Part of a small language model's weights.
Architecture: RMSNorm after each block, rotary positions, no biases in attention or MLP, untied embeddings, normalized queries and keys.
MLP neurons of a small language model. Each row is named by its layer, matrix (gate and up: input weights) and neuron, and shows model dimensions 0-127. Each number is 128 + 24 x the weight over its row's rms, rounded and kept within 0 to 255. Numbers have three digits each. A neuron's up and down rows have the sign that makes its largest values positive.
A block is one neuron, or neurons of one layer that tend to fire together. Before each block is what it responds to, as a language model described it from the Wikipedia text at the highest values.

Responds to: Start of proper names. First word-piece of a multi-token proper name (place, person, brand) already seen earlier in the text, e.g. S|quantum, Bl|unt, Dae|woo; also opening quote marks.
L6.gate201:122127149195150111120147136150151180152114147121123110132122113120120077164137121101135094112103149120139113118119138172129117180152161150113089095127146127131119126119118152090128091105129095141085104128129187102117143158108119171115138087103115115114157103164127139144131119147148132086166118129138135115107105140112140136159093103134095095113090096111140097068119107153109111160179
L6.up201:089143107169106134153147128076125124137134102102110121145109085129101133137100146126120146110138114107121105119061116129114129134176127135125114141124130097086086138095139094132094094166103138100130135125159099116152140109136129151139138117130132115120094116145143193134154148110155133155140091164115112176126142134105130124133130147126109114165113116106131166102157134124124132113120
L6.gate254:154176147133103132089128139109157140149120114123113105136125124140161148144093155108104122108185093088142114138117153136157138152142106113128154167092152102123122122119150132121144095112124151135118162126136134119110138164117117173113123104106086122132128160137183117123086075101136108112160122113156166148131140135115136151117148139122119084150189102115149143107076108149148164114094
L6.up254:116104125121142098125122139156146123077107154137148174105143103113151134136128126131176139131114174174130132137108126143120122178113118109197128116162134148160134102123128174142138071105140141139099147151124107110126096144157124160140113108106062163135075105135133123142153108133172156111128121150118110162074084168126138132091097109130116113124132124159141138118115130125171140117106
L6.gate296:129120134137167151107109098144124176154129157166108157108118121149139106119147171109138189127137129145124137107160162099134140102129089097100135125091138101140099115136104122165104123149140153141113165123115095115091110120089163188118140139066132148130124072130152110118140115141106086122171181121103082115140142146108124133150127122143129135122101138172131130143116138123148128126154
L6.up296:120135148179135106109128122141189111136094100077117097133134107100111126105128174163113118126105105153119128144142140123137139125177151110111099164105138105130140115131135136113098129146150124126109123134144162158158136158162093120117081145111119156113132129122139131120151118112179142112098138129118163154113075140137130095132110150095122152139128144128119135128166121138143128130098
L6.gate574:147141100099142142179075110144071133160097120101108148151126147108113144153158121133104129122151152145080151106177141101096165104149104107125126137138135117100087144128160074136131105114101102148112105097135112134099141150114122123147135115082145131116109127129119114153104092171152074108110116140116118105165121148125136133126116117103144123169124133134133138104113145143128141114120
L6.up574:116115123090094145126128137161125136146060109096107126172150154101137107164140137128105111134156115146115127128156143113126130116142101146118148144119095114139095147108120093128123107103113104143126105128140105143081126139088139084118129103087143105114103111129139126140119086169161094107124123161133127116133131125124145135144101113102160110146126112109141118107148149128161116143126
L6.gate655:130174103134117095114112100096135108135102118059076136165118131062113094122144134107105127133110128096115145176152128157107165148149105142140127113127100101145094119092132136140130105120125095183102084133140119084092125178142075077103114074126120141129081157149121124099123115104148150141134144141137118101143121125134177092162116128113117168144118132165129144119148149153110124146106
L6.up655:134152134099116145111166098131124140128107130082151138143105132073100125157167115105087129095158110096134133171135136118093131140145123146132127125130125149157119124108117136151122126099139148134105095162128152114078120143168109143127100090136118141096126135109140157108137133131155117125151130144138127128129134122149169088147160104099131124138153160159095116126140119136118105133110
L6.gate678:129114122124140150123145135134161137124100130111095104139136130075121109160158121088141102126139112129121108148116125126119137127130066160145134159131094114080143134083116119146106105125080130117130153185099144155103129148142105145135147152125078132163084117180062125152143108139118089161106215110134161114083112093124138181182164105103145179155111101112138198134123108080166153131119
L6.up678:148088132151131102080131088146149136086107162086135136086143124115134127138086114125162168105144111129118099151117165108123127164101129142117167154123161158102158101146145121161091127142123107142138155176114104144185114116114159168108135120159127116120115143111153137117110093146152102132112071132127142088105131153107147166095139140154109105122119104157118146109137122161118085133129
L6.gate893:107111108129129138106112103143109134102110096081142113123120128086137098136134076123094114092117135116113130151137157122116141132118143120134074180122111154121129158129094104076132121125105117132165125132118142114124120147198126134164130150091093130138144138110177132128122108119121123107097144115109120140076177086099127125072111118153174115123136118191082135091111156111120109091110
L6.up893:170157120148144137119107131111153111119152130120101093141141133121163137096131128126142085141107099131079121149137127108143140134093122134121121122153122089106161128123119092133123121116106127164128160128120132133117169121137141118166182099080118124132107095123130161122123128137074155158090137172114107117148161113127099119139120165103153143166164091119118190137099115156158120136099
L6.gate974:152142152146126133109119103155086115112101142090050142128145126107143109145120137086111169129175129135134112168136141110079144137139138133101132080095105051165145170171099066167088112117151159113064079141166148112126090176119113130116157170114132112127093121130143097146136121161103088124197155099136120141129151157122181101118123094102139113125105126145125138115134149175108146113159
L6.up974:121099165125116099152123140122122067109110170126099145117093122129146169151153130126150119101152152169159089145118147159130137150119129156112125154084104123148143142165084120164116109126075132153137143114168130124146152085142084122121097135125169150148156136146132140142097118128122111146162152133111145133108130138153144083130123130062139093127111120132090183102154137193108137153144

Responds to: Action verb stems and gerunds. Verb tokens for actions or processes, mostly -ing gerunds/participles or bare stems before an -s/-ed suffix, e.g. getting, walking, climb(s).
L5.gate327:154126118136120126122104097101154143112118108122112122100124164113193141125154102153092122166117090143158156105145135151106146140125141119135136121112095120122088182139117123171116102136126130135092123139134127081106138155148118109143091088134109108122128144129148151149118108159109124100181133131139126137166133123110113163144103099126120122082152117159155152149166149138129160116126
L5.up327:158121154130149156149151120121121107148095135126130107130086155072141148142154118128085110142133080133136111106146173094100119147081128141140137154086142105087100141105123160115130103131087099139151123112155086130102129167149145140108128081165134085138129167122177174131121151135134105116152150139135090146147140148126128121152106124154133117087126100136125099124139143167101151133154
L5.gate337:121114084122083122120101135157177085133102103112106115119144134158141117141130153133128101139199110112115122143118130141120133117113157137139133101140115147122112138148110121078129095077130115079136120121140111132143123203157104125125121181112101131113101123115104143108158134081128150111150152129119161103094129132140148141147116136118091121139124116122115121144136134118133117098133
L5.up337:187129115138110144115056109094143089119125094146134106171127144112155125128150165132140118096147133129072107133109109129116126107131111151125111133118133110073151138125107149168117098101118142121166144130088119119139109152128105129081118162172121154098143153121149177153121136138138109146169124132128157125125140130111151077135121115082138097163129113117125150161128117092157171145142
L5.gate593:157152140110139093121166130166093169117116146147205086132086141130119108130128129139121102101119108124143121108166130122165121161118121153155180094102131155103106155163130141157154099126115126087173114131130147128138144146155102118134147064144126102166115115111099151133111137134105066129160126082117121119128153150137146119080104192087132133087119102111143161131098120129128113132124
L5.up593:123141102143135118131158110185080103128174102119128130108076124125156092139083105155071117087097130117139136154170114131126127169093122114145104113133161177133093113143148173126145067138151144126140110116148146126158117122141096136156118107116119131126118146147188160116121123111125095124127115104169119151159197127100120098128105152153084118094106152133133112132122111148144118131169
L5.gate931:139149142153120136125130116181164134093146104161098105116118134138188123120110087189171091113095110121169165110136127120117152154171167124168138185122162109141101082170160118116150092153169147069127129122100138095149128123115122111146134082129142123146102133103133142158110135133083062092162104097138113175117138113120126141113148104115140166122140102122121144218137141136143146150172
L5.up931:134127154123120148123143139139143162114135137189108108106114151134111139104113107114176112102075111140140121123129142100106136130132108130171164152116153112151115092143160121099141117137144145104141091140105159138164141155145082098147126100079130138158144132091150113163155140165066037100148114100142154131137146115092161123116161132122170143168147098131180142170124173121153083148108

Responds to: Sentence-initial proper-name starts. First token or word piece of a person's or place's name starting a sentence or clause, often a surname after a section header or comma, e.g. Che(ney), Stoj(ković), Gomez.
L5.gate80:147082155111141135127100106111123101116171170173107129095104110109140137110096139095171122149160110155129142097150118113099129100145112108120111100114161070134129085140134133095147136131144147099133101143129125138161130118127131140173089108176118138078113150121120092126142115115137064114122120108121137123095066093204129141114124140137129149125147092137119098099159169127096108105134
L5.up80:111177116114096113125127124143176109148116176161108102071117136137116133161136139158099148109124080135120110068120109121157107120132111120121087138126128137165141101098098157140114146095142148134158129140114162129121080131109127155108096142149119129146098086103100116134106118154077117122111108093149139141119127105168142125127145194122129106144171115105124113072108141082146106155159
L5.gate464:127125106159146088127112122144149142145126151100116144133144115078099124127127122123095125141160098151108136161129138128119156140167129133081105117118184142129077105118093113130116117106166130130100096160147136082128135154129104126185105136142054168106122125129159139132143127151124124143122111133113131103091082113173173159174133131105137143155142106131193140112139144139130125142120
L5.up464:140121089144145116066148124136141185093160159127119120082126094123146099134101137130132136115147077132143134111111119154102108150119157126101105078109169109168075130141119080091142124128131107111138112177112139101136136159137113153187104135134080154116133104130119150144135153129124101144134117097142094142071098117137157160135113127132139123158151121141152126109109172112102137100151
L5.gate858:128090131151150118121152130138157144147117126126097142181116150102089129123131130134152112108143085136151149147146109134111083127094148160109115076157168097116104131126153100109150105096115109141129077155126122125111136146157136113162099125129099105124145111140131133111150142137091119145118110109149113095114070164144172110112140104105200153129164126145149101162133167143112118139104
L5.up858:081112130150152116108131105125138127180123155129115140123136066108083110160138182107171136115124132122144182113120130145174137144138140099140136164103104066093117146147134130088141101131154128123120136180118164137154120120174165139119159104098139126128126131144099143104160128104126056143112130120134149134189122152164126145150148073152110109160117126111116129076092133152112169151094
L5.gate958:078073110129137132127134111131180128163098088130115111140105112123115110109105131134124151134141115138102139166126127138125122108121112169129148148083154109166139172087116127122113065117122090081130120144125138126156121103127109130131163145122154127137155115123107073110096120159170138167117113088154086157126111131130151108100132124139113144170131075105080140126147148118174150092099
L5.up958:124138129111118104092167112146108146109108121117122153155114149106157121093106148140101112122145105139150125141088126116107143164107093116123090065150132150114104156091131114131153139138112140123139110125163141096173126129122120114159122092172153145099098124152134114172111155157097178115107119111160146087155086134117127106124069156118138105154169120147106159153144111144089113159176

Responds to: Head noun after article. Abstract or physical head nouns right after "the" or an adjective in expository prose, e.g. flow, angle, atmosphere, nitrogen, importance.
L6.gate28:111128152148127125158124085124115136117105135131123135133107130141129116195153098093148137101169120122080185124108167116121138084121131120121128173155115083161142164079102111112154131150073168121133126114180109100130144142155115138148132086096134083153104158131167073125117133148173114107098146155112099126122121100129146143148113119123134107122177134105107149111178108166119082104129
L6.up28:107106150145100140108105094097156126164139113148148097160083151091125108156141101123140115099133130172134098076120151071115102126143109124143110162152119135141093105135084095098145091155088122095103175142123106139120123130128157102160164119117148130163111151091109083127172140130176132092107177130087132095147129081126113128133109103089109169134136113149129135162172131159165095110152
L6.gate37:149084137146108161112137092099132172140138147138115098120117118085093069207104114108094152146099099109130157145105114120104141135106139129161114168097159106128132106131152151139141059132112124155108135140126148120082104143130108133176107140130094112122109095090118121104082130098130168131137107160093119146134105136162121151103159167134154151081108111124142135136150117118140115152130
L6.up37:128150132151095164138130098106162128133130163163125109131109105091109136099107129110089125171147127084118108125092127089105119098144134098125108141133134141124152099171137151127140154135083165104099145114149137118156115108115140116104126116096120106157133123164151098161147143163108119077130106143134114140164135134114113113147098130176138130121131164130131142133119152115118108118143
L6.gate478:112093137146145120113174170127127070130139089121172079084103171128091097148088118136120119070169092128166094103104119133112168126132143144100129143103125106169126125107106138109159154152113152133154131120140128180109124145144159131168119107127116095124138150106088127173152111099150142116115126132127135132106148082109129167142124140134148152157164119172113122126129149110144081111136
L6.up478:126154132136088140121102102111081190148138136126119141178171105105137108157111152112154117123156149159118143108123151109182095106105134119161138142133131136132110086139161081150132112152127139073120109099117151130133131106140147129146145142140111143108093123177193119120104114175134157102083193120136157130129129128157108103091107167109169155104133116126126097168122113124100133100120
L6.gate501:180141127129103161142083111099138088145149143123130115113149115129152131092130145175112163135142145114102123170084142113141117137134105096124105134153126111072097142172105114108129166126132107109147101107132136143117147093124191094135129105131134157106136127108135181124132147080143093114115134127145136103144118117136122147093157109156139125123148130136135113122116157114132124147127
L6.up501:139136142144170133131099160160127150146189157140128156101132138108174136121130107150103147153176127112138176173147129147140100161122117104112140171136113167117140138136116083095104153117082130092132101101170112136124134129136152125173119084168099113127161130140144106096133117089126097108113098126113109110133126122148166113101096091110119089120132117158133110169131155149120154135135
L6.gate632:104119094159115145105120139140087107132114141116150123137148135132101084106125175114084108158079138110086097127117100139180119123159129144152170146087129152131154108126134121113149087097134122112135151145125121097106151094144128123117169126132106123147152122118119139088109149165117135141151105102124171130151112151121102121117116160098109152156158102137120140121137086151115134133157
L6.up632:173100127080116130127163124093144060163150146110129147099125109142131108156081144147152110103122112133098110122130119101168135153187118085140111128156201177131100149166146147113141155123116115099137155088107132101145151141101173130133138077135108086109146109124107174117167107160133123127117102153156130095103133128149126192099164172141083141109129163106154142146134132126136105107082
L6.gate643:146138150138130205151104097125164141156123104154137148135083114132139143168133126083173143145148160109103116086072124146144092157155178155145152096143131109164123118125137104117111081092135094080134144096090137138096156118125138146146151116113133127105200124118151052156111093129135123165127138114119123148099110121144111131101154162131094173127169126125105120167130082141134126104122
L6.up643:140163129165111181116083105141187134140142138175151159131100157131195108163112103098134141156188147118107128160105107120143093127154128132121139131121115182153114097140151098128104121104121088101146160107137108133111132118111128120107130131152162130158151133111172085169105136129133097125115133115131077147096123154113154124113102148133132137141102120144091137133129101098141134073112
L6.gate675:131131134129102114105086190110114115131126062142126123114135119102113119147125062111108131119159127131087095135143096103125100135164077108152131093140108160149131114093094137129112107138116133097128092107137112151152124114134121147157121138156139116176138172123114103163132103120148154099147156128141120098118139120125140167134156094144138102128156143142098111124141124148127136127129
L6.up675:122126150146106147128129111139158135144103145116092139111114126100130123111146105084136186100117146157144138140110095140126133133139139119153128103123141109109107158156098125119089133084162095104109158082117137144089144127156093096140116134136145089113104097103145158120145131140166110104114131122123127095113129127130161134190111122170105146095124109143086122076108105097128141150128
L6.gate849:126106102157118135170081163124132163118096115134103122111098171155120119129111131172170141131173153130155125150128128133122104139154114090137122155119131100164143098165126132141078131166124151137093142126170117162102102077057159114152146085101122088132073114114111115128120080114096098149118119140112143117133091119119149117119132096177095083125118130106096077112144116115130097176103
L6.up849:130108123107179137126135135113160114109130118132155137184109150122155114118091134122138131141193142136137143150125117155123062124175145127131125121155135137135133118105144117163157145129102142153104130162105145088143118128110117136163141087168138145129118102152154144117087119093119077096137126111091160109118134121144163121168167114187138086164124088148069121103140161110141084149127

Responds to: Quantity words before plural nouns. Numbers and quantifiers that open a counted noun phrase, such as 169 transmitters, 2,000 refugees, many formats, other, any, several.
L7.gate335:134133065118157134127162122127178138122099122139132174184126145159107128144132113146142134119116107148090138118144102140111183094105164120140102106110136143105114084129151129142141142096133124189102180102168122139118155092119150133121113074120127140099119129111157124101127069144135167170125146144173137121137099146145111173162162132137158126129160106128106126121131144142130151127139
L7.up335:171129165138110141100134136145144103143117139121099087100138151156128105125072114114152139139115107125136090135142067139095120160130167153129129097097193123104146127152120090144110084092128141173123145163179054163161141163144147139106146157098133134124119131050133119138160096130100129173140163140138086113087144128113114156098149150147170149118187145138116110135158141119109116131099
L7.gate846:092155155136113157104135111107140102118150121160148139108090111109139146136105120131121096159134113115125117061136124126126110099123162098136103120118147185119213154109149109129107093117116152161107140132142150117140110136153148137136136136126111133098095099128130117108123129109113143156146131167091156205109104142108130123141078153111106141142143110155133122097135134103141132151118
L7.up846:147151140102147121135120095179109153142129126143144121170075076125159138110112116178131150132132159113139138173116118130125077140119129120096107163138129111119119145106104138125136121127106077103127119115124110111121138125129107149096131109107122133194152157188150133139116129147170132138152106170104119108134192130141128154135139080147132087128128142165125180102111132098166134098185

Responds to: Abstract head nouns. Abstract nouns after a determiner or possessive, usually followed by "of", as in the nature of, the quality of, the amount of.
L5.gate23:110119101130165139088101118083151131106096122140116139127073121122144106116115134144122109129153142093080117145124106112169147125117175114159124142144098099143147147178144130096157131130116093148153126067105130105136148120124090144160133092152132135108164130103108073111120121155163117150124085123110167136077114132144118182107120126117108167150120136114070169135103113192117122152196
L5.up23:125124156117166146151084098116126129142109106103099123157157125143118175129137134140102089160222150146082131120128154153093131141118143155131122107149123105155125145107127159091130116154094121109143122108102120116127116110132137103148112149105129124136118100116143111112106123117151136127114139115110162147116117172127129148141122093131118104099101124167125123129146138143189195091149
L5.gate262:129103122150154137158086175095107094129157075131151070114115165157112114155132139105146085154167099149111142143081142111101107096187107123136155095155164120120124109099098187106139143124090094140153145109128115153162122139135139146144130128087144145108096150116178116135149216150171147130115152121103168115140107101132110122104131152129143147139121153135119133160171172160115130119100
L5.up262:169103154149133156119119149106129092115154159123098094122105196142118113150089111115101128171157134110128120122117121092147144114140172099134135135133126115157135119151101115127111117135114130087138125123166091168075128120169101166123133136093115065101095130148126185122135129081164113126146175108117144158105139117148093141114095115141154131158140093137093153132165107191144099154122
L5.gate282:177123093147129170134151120132104071112152145111145141122109148118137065107106162101129133119133126117112116084107164161177090120136156105122170095160176138103119163147117131094122135118131125109149136104120130104152171120114116148109149112092045073107117123113130096134131140128130143144164116100094141120108119096099154124071115145122080109114104153167122092096109117123115121113142
L5.up282:132108122123149138128110139124201130134130160105126136103110092095160106123104148106139119145101108113084129161119141118185155141125137082117165136150141138106108111128106113131122116147121121110149152152105138155155149129129148129135175173112132099186084139080146103131095133110139141124146145120147119087111128116132118114138162134125115120080142118192069076149067135171096121105110
L5.gate304:105166090125116110111121118127131188157145124115193139128157106086128124147125123113145101099154145136153145152086125113132106153150175143158124114179125137157118136113147127107131119122156103105146089141135097115150153096145103109150112137120123175149136146158131092118151098063154139089102163129098129129126139154093141107123143126133132124118121143144134102114144148139096136158110
L5.up304:105085108160166123138102159135152068102139130142102110133087102132088118132137100127149137088134127129162126126146167122140091138120157137140170125156137151151118107136139098136124153111073122173166125128169157155154126117115095119095123148128153146151126114109143096117123095151137101155111071123171080134079117114094116131120140131148083152083168129126088139118085125125149125109111

Responds to: Abstract head nouns. Head nouns of noun phrases, mostly abstract, right after "the" and before "of" or a verb, such as time, value, damage, relationships.
L7.gate591:097104103128168130122165117123124093127133152149149105117153112121113119123127141113125104129117133123150092116148129081124123125136095064132128100107113121140106124146129085090143118173109134133163170150088074135137148135106146131120139123126128115123141152141146108143162157170167122129105130117155157116097094172168133120106088148176139114100131159158113116109124171104135169170108
L7.up591:134125152102140116108083120126150152149088142129154083102147132121090145133131126146152120138118114133118086152072132128189109156128125108127116122117141107134102089130127090119122125162112107117143207106098157152150103165136150126136122115120105115126140114069095106131152092131171112103089147102124136116112141116112128134140126144141125100093139158154118117088092133129100120166135
L7.gate805:152147136130116116178091155116098096153138190110123094117087145092062110089093143112104143115164091138103101129094085175169101142127092128100120115119141105150122102112134125075149137128121130135112171171115099128144171159171119149132126090096107162141142137143113123123179135161133134091127101143130140151145137131122143151158148142127115087084139112183137119114116094125149124144141
L7.up805:106091138158164132170161138131144134127128166113139184117165156166110095122113177073140118121101120163103109157120106146129118125127117099131116112118141119142102160118127182115142102147115130112145124174172110145183137107125102128153122144079112100161175112104115103159146145153122111127130110084125157116100124162145162145129151096119147139045106153124087140134132101150091135098111

Responds to: Start of repeated names. Opening fragment of a multi-piece proper noun already seen earlier in the text, e.g. Bo(lotov), D(hillon), P(RS), Bo(land), Ever(est).
L7.gate110:109119125150126098093132133097161136120106131136091118136116125095120138100162125137104067085171126138111139141156151137085110143123144125092151174128108157157132102111122065203125132102146128144117153127129174144140117108156110116159120128146129155130131140115140137141155146157144120141158123113165111147143139127125104098139114126107141130135116079138134138127076157101108088164098
L7.up110:132138112127154105125169134092135075125173139104119153138106079081078147173162142139119137125115097122118104139118114116133103111136115091115167145108121086154131092158126113170115099142123122152126120119139145126079081110140134090127134160101111157149137150108117116139126133159121123145150144095161137173099090128111131153151129109134084177164104144112160160137083094105142145140128
L7.gate646:110167137124146115126128116083161135092104174131101130124085113119109064161135101089152128129181155112109128127106133134137131114145093148103134117157165115126105088134173120184182102098133135190121082094084101118090095159110155098146099112162119137120144165121129146124132149113108104158145129128165105178118113128115141144128102133080104116110111137156124115121110133160149114115099
L7.up646:101172116151148157091098143096136157109083144104100112114088149104157116128105104150160114099167128163123127109093138115144125141151109109105150148120120105146110115109147115177141109113097133143125111129114164157097102144110105108156127121157088132109146138103157181129121138142137148107130170153110101128146119137127148103128084108126087132138086118146113089091109108157155122085159

Responds to: Quantity words before "than". Quantity words opening a comparison, as in more than, less than, nothing less than; also verbs after "to" (listen, complain) and dashes in stat tables.
L6.gate3:106110098147137099118143127134083124140101104171118154115133134160135096097151109160135137141135117102133117133154169131152147149136174137104123126114156121132132128175129148113127121105178152134131128174111120102138131164170151118142131108148129158135083129173109142105101151099126075145140133136141133142122165104100133121143098098108095139156133114121086128120119130127089138158150
L6.up3:106089142142113092129091105103106124146139131142105076167152119112105091117134105114178086121133087090152133060099123152137133117151145168161121123098131097103136119147114114103133087134150133115121124128113123117121139155162125136101142092125133104167127130132140153124146115140109120131144140114132140128169094144119150143092181135110121091132103116142163100156136161106133160142128
L6.gate25:161172113125130092090147126155145154125148129181082108116115121145143136114130153120127113068130172144155140128103060123103138109144122125156093127156130144153132131131169139141165122144086100152145115132107134089131116135163080107106087131123179144151146157109137111098101102151148103116097157133152148124104141122103141104084098124153153097139149153145139118112133118171137107135141
L6.up25:134103067152184112116102154160141146111115141129135113110129085128114147088145132122142099114143157134153135156133122142109101126168152192150110132135126128171133123159134160170135094138131126139148166111134132162130190123101129109115130156140166119120179093129122160110120096099129104100116154101102138104125095119094115132058118127119111151129139112125136123153156106129141132123157
L6.gate104:127124095120142125118161116067146139151126114126110115122158120143182142150170145142143132133108123088146128115120144146140095150111110146146167115152118144152137116117112136122145115122132076091083089131131172117133158153084137096130141101142078106126102124118123168112114137107118151116125098109162073115129139138073151119110157139146105143122147122148160119139121074110133140112101
L6.up104:123127092152169142100129129163124136117138143130141091114139128110186120157132103117109102144100093103154156136131124153132097124127130113135125127176165140139139142141122146111144122153127121127081109092095154101156164100113168117170108104172110123107125088124130105160076204155164147129154119108130128130119096143140116140124164125143148154144082107154135120165126147100111136137143
L6.gate471:137131102109105137113135166116142105171152132175152098143140129163153134115146106127149091111157122124138100103137110131083117129176144131127086118142117131149111147192112112132145140079123159136136102139106122106110129166102143126127113128185147093085128137142126135161096134117162098124096161102156152114119114115201194145136114102103164117142129105150165108124135110111105108161094
L6.up471:139104128135156094134120145144113131150132085151188103094122172091192106175133121183098102075147114112095140120126107170129128160131136138160123152136155094099143147114146146121193108096131114153154099131137158103103110149134133130139131102173159119110107127116150132148087153153146097129125117138121175136118049135145119126106124139092114101136119092159131138145108137114073123136087
L6.gate489:100104083059110140141116112088117119126179115132117123098152119138110114164150137181153156106149095173120115134146117139125152115133101164147113125132169115122154143085125117144125119125081128122139162109132139166092125153124122116121115132128148078128086117106111135094105144145181152144156114147106153137138132170102148143103114093117122159151143116130116184129166165131160124105127
L6.up489:122116124145136150133123147107135127125113148117099095127148107132152154153112117137116118142090136111124144123127142146092117127113136154120115134121159095143123171117108166107079111110117133150137192113076123089127171118136127134154133117162137143068148123170133126098101106148142132129125095167130132130125091115119116177143130113136126126116160131177163138133136077162118114106119
L6.gate569:083150119146075143126111132141112117137125141118107178114131119113165114152082099147142149115108143108108131131118125142128131096120150138161095151122140156142126133180117117106140153149129127150140105128149100108137129148133132113131117119140112094094143145131153112158116120134136101119124071135101132126084092150066137117118124151131134086163144091167133100107160149121111140170132
L6.up569:102120130122115113085174122121126117120145103097093090097111130114094106116143107120126147133124128151137142144130110077150141142162152137116119100149110138098109126149132115126137159132106151124125097141102113127121164156150123100128094099111090113129130128169127135145139151155137108128133101138147173174153166146087121109111107111100120131135154130112123157158179129096162126137153
L6.gate714:146165131158092152134108092100096109084105116173153116124162143127156128104109152103107094106141104134137126184136152158104111161120116128115109160116124124144100113131087097124141080117134135117105129138163108127133136139119108096141071130120132113115150096160163154142157126149108115127102128132081124134161093114125117112098126140104125100154099124114109083161101125155061149120113
L6.up714:151096140143108129098111119106110115099150109135193115106150135122122168133095141131115153131139098141147107168128143166133111130119169119153167124146096147082120131119127122108178071129132135119105123126183132149116120155119150158133123127123104097117117096135110130107153110084132116121082135139058127097152107108153128135145122124139224151166142158113056098108148080160086129129146
L6.gate1018:158085102090125135113143163111142118117147140157133155116107115121120138119109114156168106109109138132095136146116124123093142162108158123112103115110180106142145157107142158106159110139123140136123125100155127135141103137145163095127127108164139129173149148115121148122128135126147085109109177141140124113146154106149129106142135134094111131149116133156113098093139129125126069143142
L6.up1018:118104124111142131154114113130133149093136127103116111124091144123126131157128126164122144093136127130089117137115095151076135155166117106129091149149169125120162174123123144093130091105157141137125137086166128192133087137138108100126124133186156167171167138102148130094145135086153124082066123155162148072110136134171188121150157138093159163131168135130098109119145143149145120130140